config = dict(
    n_layer=8,
    d_model=224,
    n_head=4,
    n_kv_head=4,
    head_dim=64,
    d_mlp=896,
    vocab_size=8192,
    activation='swiglu',
    norm='rmsnorm',
    norm_place='pre',
    norm_eps=1e-05,
    positions='rope',
    rope_base=100000.0,
    rope_fraction=0.25,
    qk_norm=True,
    attn_scale=0.125,
    bias='none',
    tie_embeddings=False,
    parallel_block=False,
    init='trunc',
    init_std_qkv=0.0154,
    init_std_o=0.0,
    init_std_up=0.0154,
    init_std_down=0.0,
    optimizer='adamw',
    lr=0.00173,
    lr_mult_qkv=0.7,
    beta1=0.95,
    beta2=0.95,
    lr_head=0.00415,
    warmup_steps=321,
    schedule='wsd',
    decay_fraction=0.614,
    decay_shape='linear',
    final_lr_fraction=0.0,
    batch_tokens=[32768, 65536, 131072],
    seq_len=256,
    doc_mask=False,
    train_tokens=415000000,
    steps=6656,
    dataset='wikipedia_en',
)
MLP neurons of a small language model. Each row is named by its layer, matrix (gate and up: input weights) and neuron, and shows model dimensions 80-175. Each number is 128 + 24 x the weight over its row's rms, rounded and kept within 0 to 255. Numbers have three digits each. A neuron's up and down rows have the sign that makes its largest values positive.
After each neuron's rows, "fires after" lists the tokens most often just before its 100 highest values on Wikipedia text that the model never trained on.

L5.gate354:123125150134147121160087164108139139108113123120094123130154172162141154167108134136120137142103088116171159123100111175130161096147142095137142160144107114107172113164117132129127112086099136109075129152111161102117102138143113074157112118113123126125145126154113125122136070133141107128
L5.up354:101116117113122148116124179091129170142112154128107159123113128102126188117130163126130142133155142146084153105128137157083146174125129103129120109130140109148126137112139134087093187173098109114134128139109112105137154142091102139118092166119112128145121118150135102076101102153124089089
fires after: " |", "|"

L5.gate668:104157103136101142149106132127064132102106142146124149152138107081118092125121128128152168094101104077130118167116125128142115137122157115170122119160093105126108143137186104096121113176130102113105115135135157137163100104167159125092162132107155164139110117151131156116113131152139120109
L5.up668:159132153129140138091131078131116153129092158091130121118126134178138145149106163162127184095149137140128142125132125093141130137078115144124138070115110115120134127159144095145147183137178159091121143126100167127124125143134161117129138136164119128121081116132132139123151168110144124130
fires after: "|", " t", "-", "=", "\n\n"

L5.gate555:134151158142103157099146127125172117122076123144105139137132141161092125156153140147132130115139182118132159095106080141157168136087139111122131132104110116123139121101135148132166108143130147098153124157116121123119113114108119111088137099185125115133178155114118144146109178165124148134
L5.up555:163148143118119150140130130127169116118113121132114164095101137097113135139111132188128125109130129115128144113153095146111133133105147139108128084116094176099138098138114147130165093133131111139118126084131124121179069123104153137126125139134152125129134126074151150128126119122121141112
fires after: " the", " The", "The"

L5.gate817:125141141124145127134074160126085124125126125099116119132178131172121099165150103129148130125129143130110128158155114121098111118129126112120132124111141111104144084100089111114161114149111145087095146141138167083094167128129108110154123127122131132131139170130178172186082094102129114142
L5.up817:131173147160095136136126108116088124119134159128099123129135133139132111199078110131137123119128102109138125159123150128113141165196120131115112140147125130132093129089130108112135178137148101116124139138142173115144154086120116108130143123131121115110113133114140108146057137142139123119
fires after: ",", " and", " (", ".", " or"

L5.gate614:136118138098109140213142127158157154123112119110130118146097110090182081099122149088126164127139082126100165081129133117164102119094128131122120148113112106128145134120175147123121121140107151136124142164120175180131098133125174103123109142152163156088155152130131141146155116137128155105
L5.up614:094146176114156143149174105138141170148168078107139124119119142146165122201110143128083145116115117114154155152115145147114129147110115157061157110104149128123121144151145116133123109146157126109131132164141105145115100107151164095139089177152126134130179123161104172146150083113107185115
fires after: ":", " T", " W", " 1", "tt"

L5.gate339:109199163114141106171151155163106121124099125120139084089140101152064126092154118188162133102141119111144195109091086109145121081115116143179109161170131120120182135109152068097177135132128100126122151171125085139131106121139101107104087105126163113145136140106154115135140104150105147163
L5.up339:160121086067175130094146094102116102165154072154124123118123106160123176122106146072135144171100166140155139157162141144109114138139088134119130153122132106103137136062171112123105185114144151143153121137124103110095167123140102118076115123121124126148132131082152096136117126148140128134
fires after: " Jr", ",", " pm", ";", " Inc"

L5.gate302:133145130115120128146145101123140102123117139134103155126129120096130128106146137125119132125112124128124155133081163162133129168162159125137133147112113107141108141136175050110113092093122108096150113152163128127133117106105164117132090100101140143121129114141088137096122179118168129140
L5.up302:117092117117169180163144121115123093089147095135149148088124143102124119084103110090124167158109082140081126139110143114098148203127108120154124161089171138133122152134129136118127104113117114127103131149131113161125129142094072140161090123104140112162105126108146102145138177117102115172
fires after: ".", "-"

L5.gate479:119150174136100109142132141154136117100139155106158109099162132123165148168170107095134127113135130138120139126145121122131143163136146124171099110159097139110090128133106130127158132170161094154146133176163123116120131071099119091127157086125117116128158129128091087145114129139147177133
L5.up479:123091135106153132138119111115095101158134110147109121145108087115119116165153103132132164160197131160147130148119113161117086131151089131120152195103092128158129154119139071115104106144100131091136140159137107124089122129119068124114122147140153119120087101122090153115113102135126117140
fires after: ".", ","

L5.gate19:127150150128165166126151171120120133109124086128116162154121103115123155157153126118086119148124115121121137149138102161151144103151162140152129119098099116154113110158117070143128136107152136115105131083120110089133142161133119156124125092120150126100093164137124165125152209142148131137
L5.up19:115071144148141146124167167152135177110133117143123133137101139145086112131129097141144105146157162124087116112111118141105121106122161127177126085134101131135115118129138125128153123095137157124112133136157137118064154157089103144116113107113131146161130118116151129119168147117143143168
fires after: "-", "–", " the", "|", "'", " 2014"

L5.gate714:127119129111137126139132125115113123118137154140104105135108126138152076148115120120172152132124121071113152122131152172152126124112113125170156121122109099130176123143168108125095131138147137126105171119125139114152119156162092135142089085166174170117099127136173137143101107062118128175
L5.up714:120091141135119099138131063115123165168122111108134117130080129126135122109179115086112121160099118131102132136116189129096109134137099113081083114142131130132145116105130128122126159110147115130152167125135098125121094124095128109122123099153092112107103134105143105128122114121101122127
fires after: "-", "–", "^", "0"

L5.gate512:117070144124116113099127154139074118149145122098147130119142120180145136137143094144178127144113131098104161130150096198139148144137114126139107157124128132096118134135120063111171084103122114121145133132119128126097139112156123119143110086142139114057121126140123150152089151083152161143
L5.up512:107113139153158148097132163094105129119125117130088143143148100147136186126089092103135115114103090131102170145129079145092082123148138115124119130108109131133140171114107107125129148170114150131125141118133137141142187142139105140132082074124108096084106108174102123114128112139137089168
fires after: ",", " –", ":", " in", " the", " on"

L5.gate661:168100150117114148169098099111144151150079091163122139114141126149136102118122101112138116095140175102151190097128091131098131145118164120118161115142117064079108145122136099117100122083099139130115114156129117180153123139125135095132147160141130152091111114137121111115102161148107168075
L5.up661:116128148117129134079128115142104134119117088094103106155119091099127139202116147123112142160137104113133155104088125143136118142098144126092103125125165130142145158133111122126130180116109196115138101089099213114144104157123120133101169172097132104116159102087148128124132111150134103083
fires after: " the", "si", " In", " o"

L5.gate424:129128110108111133154131105117066164200098155146121123154136156129138120152116129100147109132090137145136142121110148170100155131083122077143121145140116094106136103149175153150103155132117140124105119165158151145181144124157142123063094124152113167104089109104130145155112144115123109142
L5.up424:143139126142095099089144137123094117129110128084102102114125121072133112159118133139124115128099158124174075125161111104131121136164145145128108082126118150094095096131103143134130135138163100126158139111139150095122111085120145112080160160050134107108129129117115091159111140170114144094
fires after: "-", " first", " second", " third", "round"

L5.gate301:158159117090124125150106131094110118099119127166116132133126077128092089128110115122133184114140073128198127151113093153132128124078113100143147137160111111155167130131140133113124112201128141137132142148115130123151125109138114092056179152147161119126110123157102107147135153109130111127
L5.up301:099154125137139135127162124132147108092157123133146124117154135105145092121122139127153120149105107132157135157116161135127112071183144113184081125153167130131106115070143133129116149122123145102129109129129192144115112128115162102112162113120142122147144086132118102101147196113131118152
fires after: "\n", "-", " \""

L5.gate22:126135171095167113126131161122139146123156115181107121083140118095122144102148068128139122160120113107122149101113129186154162112160184132161102130122097118148162109105155108138107128102145116117157146133137122150135123104109161128138121086161124157131178166124174127122173128142171116141
L5.up22:148145146116123100128087113132130116123138117140142154119147148115131137161088156166165077124142109139158138096119118121123116078107088162150158139106125109147145151138155075124093174123116144146090139132136127145133124127117167126111130147117119128138135126127107087143116096120156088135
fires after: " v", " W", " E", " F", " U"